config.yaml
n_kv_head: 1
head_dim: 128
vocab_size: 30205
init_std_down: 0.00189
lr_head: 0.006
batch_tokens: [32768, 65536, 98304]
steps: 10948
dataset: "wikipedia_en"
MLP neurons of a small language model. Each row is named by its layer, matrix (gate and up: input weights) and neuron, and shows model dimensions 416-543. Each number is 128 + 32 x the weight over its row's rms, rounded and kept within 0 to 255. Numbers have three digits each. A neuron's up and down rows have the sign that makes its largest values positive.
After each neuron's rows, "fires after" lists the tokens most often just before its 100 highest values on Wikipedia text that the model never trained on.

L6.gate91:105111093128104129153129100116119060123152135152138180119179189086156149135183156080179064106158118099134170117164147148129171124133101082164112146105077114136147131144141100078142118136181155186097164110124163184095114137126091038119130090136056153113117065099148146091178151084161093163162093135112123170189165171162125102101171116157057107103140155129165098108186137071152108128086
L6.up91:090125120155147190099101111154102152131108147117103095079133126139076135164129180158087147102141133161136081103144125094125137109117120138085154201095200108164147123152109113132190082147096177159129106125099184110117138094119157141101133088064140151129115122127149166131140128126129129112129173139128085105089123114095173089137130153171123129112178117187161161043126168151114157130093
fires after: "| ", "("

L6.gate1497:190124171145124127091133113092118077152137159077154143117175164126148123140117117077109124111073112132126193125105141152102180154140123054137128137110126163078149161124159121134121120111163126087123110183143140147161136132092086104115099124151188143151130099142088141068143127177096149123123149126112152099167076124157096159092088104151135108101096093181120060114160120062123106110106
L6.up1497:157004092121127081055137115203146111172103117155083147155140138075123117112115127102144172147134179125116196124175108242137181123133071127202126148138104134124095159119127146112111132118142130129085154126086138132131109112118180149096162127091125152100119158142115134116184157097170102124150114150130106208156149101184079180154129170167083106104238106141068141163159117130131096084145
fires after: "|", "|---|---|"

L6.gate934:162098140149130125167191108149120110097144179090057136149132156153114076141065106097086133131121111102123146067116144109111115169130100116113102159193119123118103148154113167132142080137135156145177100168177161122078114146136083151140144090135112124125082116110079116147145103154134125134128160156160203094121182104191193149099119133125175101116133090125136141154102084177144124163115
L6.up934:176101133152116149152169116136134102139137133140122126082096162180121172129134099085090112085156112155126181140095134156130127138129129083180137089151123140100114112077097133148154187064089178151107133066134139170177152058102182090174142145130149054148153151136070120125120110147157100095101110152140092125185108120126119194194101127143165145117145126207112143120118100123084128126129
fires after: "1", "2", "6", "3"

L6.gate90:084091089112112117129069100064094159110114143109112053118192102087120158135131115118111078103125059112132104174138108137145133176121142122105106107205153149132155152125123192134094103105129166155192091131141098181048093189137155118112179053107166171074180150112141137131124112060124114113109141111144118165074165105144189117139152098109086184196137097179097101139171155193094039158111
L6.up90:131125101156178104128076135105085107115115154122156133132181080114138138107154143129121095144109065174099107139100111162157170131166106133097183120180102138082201110146114222141106095153102190143129145106141098159095144182130068168083115135104100160118133202051123088156084069095146140142106186155132149148165208119136196140149156097126098149157134086128159125104141149218164093150144
fires after: "| ", "; ", "/ ", "\n"

L5.gate1680:077144194099162117154081100086104124142130113090124106121143145106156088172084090160136093125108108085083146090104090096138093202137150159155115097158113107126141055105118132082126141150153072102166121137162140075086133169114166127134126165208195139119078155163074023116155129106179183210104108099136084122108124104131102081084167078150128185074095132151093141159127154147143117109148
L5.up1680:155111130153172126120122135109121126180161133074185182149162144128176147110132128154131158167102150137119109119089168169122123174177167090091114114078128087120139140155120159083148066101173143126113129101115131135101247161119103205098143117105178117149137155152114134106122096145105169125098167156152163061173143138170132095081118117142125174153105090122158137144207155121175102121114
fires after: "\n"

L2.gate43:153144125131110139169063118123076122161073068142117120136129149136159159176132155133141118093162148095097084104166086159068115110064135140114034111168224152096146107089123145086078095089157152122134062132176132179125173156181116153204164150155143151133206159165124123109141152137138097118072102145067152132145111152158125107187145128105097154077161162191155118115165112106109109069089
L2.up43:139103114130221111164122166166167110138148123134119173129132105156100116124124110089162169091135096152113117117128107144134148125118160050124119110080132190102143127092090141169097074079073150168134161136177122113104103153105096137117095137061074105117110140081107084118159197177131175161117187107089203061137118150089126126103157152159115065135101142180134082137129100211146116113148
fires after: "1", "0", "\n", "2"

L2.gate1196:143182089124135131145139099105107114118140179104132144176135117063148135107135150139144068106138157119157068110078107138121142104121141111095097115066135132185113137126067145090100086124131158126121110098149129155063137177110099109108103087088121114106101157121096126130102114144050126184165104114136192116098124152098108071145152101152101074163121163114134126137166123081124150131151
L2.up1196:106144167118153149128191067152172060169196077146046088148103108133137067152113124099117170157165126156109213125130123101089115186150130099156141169144118101166153115142132056071128144151175121133105153122163164129165080080101062141116122159148142156144143133151097087101093147114179115141132113176118131114231146094105120130142124094111132164104114072109108195182134105119178123123146
fires after: "| "

L2.gate771:123158088157112143137101137124140117193199168117151145168174151106121151157124146126129084115166132144152126130106122141159174138059134101098109174130089124116137146151095150113166183102128075165139137103174172146118148121054114147064143101151159147143089148191114064086161155176074143146111150138187162089060152153170126128183171129141175142066090093149116112161181154126124144118170
L2.up771:135197113150199166127078094157102108135133134100143161193133106101147137094078052098114133109068080135134113182183108134140134151126172099102101208165014080119114154163109105090214161153136108132152140099137201132128176093072155117126124118118168163130147169127138089149151150119109159115126149133130074097116150089135146141149130120174143118073157109155130134147130169204119118180097
fires after: "| ", "by", "978", "directed ", "-"

L6.gate1049:128145102138124106094093121126133135186123123107090114104149127148165119090120138131102174101147164148089147121124083155143123138104149184080146094134145131130093121136086052118104103126121133060145182173156192173110169125110232134089117098130157116058150129162157109073104149121158167110170120135094138096024127076138132109152099151065119185095162135106123141203165124094135127122097
L6.up1049:191089134122126132125133094107160125136128147094140171129144136079150118186141152140105109165168150082122123159138117138126092119180135174148095161161100117101220054204106162075129072109135165120159147133145119133091148154153149126059125127145107100138120078040132117103125136131171211094085148125113176141106101142095146142125132100120072123119100131179160160145154120080193132086137
fires after: "\n\n", "| ", "\n", "amp"

L6.gate523:086089136099151120097108093086148108147143126064155134088197155191133187150115081177215059122121117138077128173133132149069119172098147124116074161156110162169119069132071134101106153131081120170113127112103124094124113130062146154140102011094117138175160201100103109121153126111088171089114088156143118126048099121144143118119137160136067098074093114118120082119132155053136131120174
L6.up523:141105082179146077118070146164147087158124086069104110112166107132201167135145097087240129125181148135085096131071183098143115119154182107205175157135101160154140109158114129107169153157136100104123109129161151130168147184071155159165128066074131129157134119127071109155092112106085109106166083136154175129107160126117121083183137102167112150129111113173109117109172113125113102141127
fires after: "\n", "9", "\n\n", "8", "6", "7"

L5.gate758:105180179154125136154150027101122105168095116108071165110120086171133094148090097124115133063138159131113122106149106114101133121144094119139131125188163121075187149131111171116145079174147174127133122186125115185049153094127069162147130133173153123113107139159123107107150090128114179101038101120162150110124110168125155099073144179097090118094123081117118132140153098155088127179129
L5.up758:150158128110110149123095128136148109152120085136105111153178150098038089093130096104102132155157127151069117051108086166100121115169087137162141110120129130132103069085133138089154116107125110140125099194115148139134163096100124151166135092137095145124087106126126124123172166103169174137110114121107154150132111204165136146100113181171115170129143051129122115109192153126155117144138
fires after: "\n", "| ", "2"

L6.gate728:123130185119134122146134134175099127132125175118095150127178160172098142116148176143144102119179095109160124081133114125116131148140071133149120079093204141175155071138166102114121127110131141121167109148201083164117165128125099142133134063054097113153162111143161113111035114076167116147083051135074106167177059142151126114174133157119071096166124092157140148120123100116161154118110
L6.up728:134147097130109119125085084152086183089104028166111184110136156106136160145109098179111123069176113090192173125114064155159076105096089182158135172107178179185160128147130163173114112138093145202123115159129161086149181108172187123090187126113129127132127146163163136131135140119124140121132135133129076149154055057120143108099118180128102126128122103148151109124128120158070166129109
fires after: "| ", "\n", "==="

L6.gate1582:121116126084145122131120134061126108148133188129149170134221137158151137147083145136164079154155174090145091108094126123073129206049122066074123170146116163160178144177116160111094141166145179166184122179097144193103113147151152123106148050111087197117166135116081106111027086135133162121124172112124164135121129110135168119145112120209103099183113116149155103209179112102155107144131
L6.up1582:129112165129129121177071169083096153110117169127179116172102110130129168124153110092177124206104131082155139055097136146044151141104106117177106208148071104109154201169120157142129121131182101128136168165129133131118181150146143119091130100161144122127133119137133138134092068106173122073137131141098174112087118127157118185159186174094109120118136125141174164172211140151118144097114
fires after: "| ", "; ", "(", "-", "."

L6.gate144:167170137146098104131097135102172124071102141008141179094160116096162088131124104171163125149091066132115160070159110095067142062108113098088127155098132200121167105150090127136124134099139161094145116187141121128148060147130110120120091150113120139150158085179152107107130134118162175115115149113095109120128113078168111043084194079113096043119138085187124156072157114130128116073139
L6.up144:148156176136113115137109145140199098133133048091176135141148149135174094083109077134084088157154153105071089146172089160142114087170135081136134128173149163123158118155099088143100126106144203155134106120132113193076130151118093164090161095136168094145144167190139112121148158139129088113135107138102135068103148077145179099135126115107159134075099091173145086146187122159155089074073
fires after: "\n", "\n\n", "6 "

L6.gate1528:176116110129186122123167082093162087131141107112122094146203080106127126092101124089186088133129127175137148147125111132091161110130096138218116168153126117109121138127126137128072102134145088124100125113147105133114128103140122094129145098054113093108094101135098145063065094114143165093083107135116132138141087160079124080122169145158198165122076139125121090228168140104126099135105
L6.up1528:119181091135157162083147136145141090105196088150061113138128059109106181140155144182145191150125092145140130128108115177157145157130165110170110119110120092208139157084141133116157144149055123170151109113077132145057130118178096121143187102107149124171111145141081120099143087124130088116162109103134142125160103109104111123129104131118079213133080098099104165121065140110105107176125
fires after: "| ", "\n\n", "\n", "a "

L5.gate1619:084075103176104090104104076167057166112077132123126111184096133130121113143141164125109148143111063074095106109157101116130098123106148139122170189120194137131120132138132148117158157056131115157114063156121109188123102082162121120122140115099104166118133151128119095142156111181151066051163161135096137116137098125135074123104105128088098096161135088171121102099108124168132137159095
L5.up1619:120115133139140115143147109137145132132139122130172109077122137109158171118137130116104085093088059143056175133193092142130118095169110155151098112137172153167141123143122105148101166126146110170141170120141146132125092161142095120163158122165161124156104137156154094125119153130115145092079128137138141149099104109092185139133162192107170114139174185165093128088110088155113121106092
fires after: "7", "1", "0", "5", "2", "4"

L6.gate846:159107099158089155136067129097083160164102130095125087132082123102156125147173116144089106080188188096130167066087120146130121158163150125148110196145127137126138146066146174082130114208127129082158134170203155185132110077149102111101128082099140121068115089133086198193156124111109183120148052116170087080096093094086127106084128182125133130147073164115097147161208096082153117088143
L6.up846:161118128156161130105130144170137071145160162099125131172120109126063123139102090066162140103100099100141147157123130114116138096146119164157175169163154157079133123130108194136124096101106079165147167121076133119162118034120140162147150118130097137136050127170099110117151147098123079161115128125133117057201125117139166091101141135119083107134085150137089190174125105174111121091160
fires after: "| ", "2", "4", "3"

L2.gate150:147086125103109136135167160074128130209072182112138132151119123093172121143221097142116098148164149145123127083079104148148118143111174114136082116091126140118197113098141113175116169142125105119117122141180179186117158107118054147123124060086132138148155125134122111104112169156126145095082137087177166170087163141111141142229136139179204141085172096178095096105193100089162109120128
L2.up150:140156142136147171123166103131104112183135055120054085103171063123193120108133141084129184202169123121074101160076074161126156117186144143153134079123184108105150202130094095136107103087111121119109148147144162103208147157139099166133074150183126142124091062090167161146121086132151114130044115177130181130154103158191167151111135126120105154100115073058105150053097162158093145142153
fires after: "| "

L5.gate57:096127101138128115104134094130173099171117194141117106088123134151122129087137113046123105141144129153067151141115126128085139126142123123202154146102126132100139111173149142153114098171155104082122094129175073107102127088150118174193104108160169124146127131129132141146134094135109166161084104113118239127183077077134091108124124160150104157143121100093129158101175096144084120146088
L5.up57:138099170122133086099161112076164116119144127171168124107181154061096097096097101128125152138156161064092132063157126132099197185154143127184090107158132125142164152130133155145143151153115122106084206147138141189087142084161105105108098093151088126104114166116203121111136130125088102167120091161162167149087089152199155128151157165164154177131104097191140127200140113146100147123149
fires after: "|", "===", "| ", "Stadium", "==", "."

L2.gate1043:107131128087101149099094137143163129158106085105125099165141104082151102123164173113163145079146114120144219092099135164073221075159097109109124151034089130129096172101072112126187112139133122132121129110131122124142122174191125110101204142121128075100132128128089139082120117113138099130095133164123141175107087125128119136136147067101107108096215127131151133148175098138115155071107
L2.up1043:118102111114047152160174100154143170141133130089129097164173149153117048162109120145112147157193128144089195099105158099207086114201112088158160098091133099119116115156150100165069105099157127137144092156101100144156132139155130102108136177117138125198139119140160119122097143105137168102151126117101123109171165150088151082091116104113071131131111164136162213160157047111135096218051
fires after: "| ", ", ", "(", "C"

L6.gate740:167119070133107167076061159148146098158125098093114151056131159125165129112104113046101138155119156081102123095159125145123142159121094098168155103116110133093113157111144097110093145172180118124136112195196118160137160094103126119231135135139200093126093044145136133151108136106089154147131140149142171114123101135085130106090124144092115148185131103142149156114154123142127129101137
L6.up740:072104106167069128100072056129123163101086127137148159158185159112170141172145173143122118113154154164135130129092144178090153111125155166168088130133129121122143152137109140192129146166130091098137154132109112133143090188145171162089137135101145113144120179174100154119140183125151104130188059145142055091141171121168102135147175150103159063090178119163128157123129105120184076095089
fires after: "|"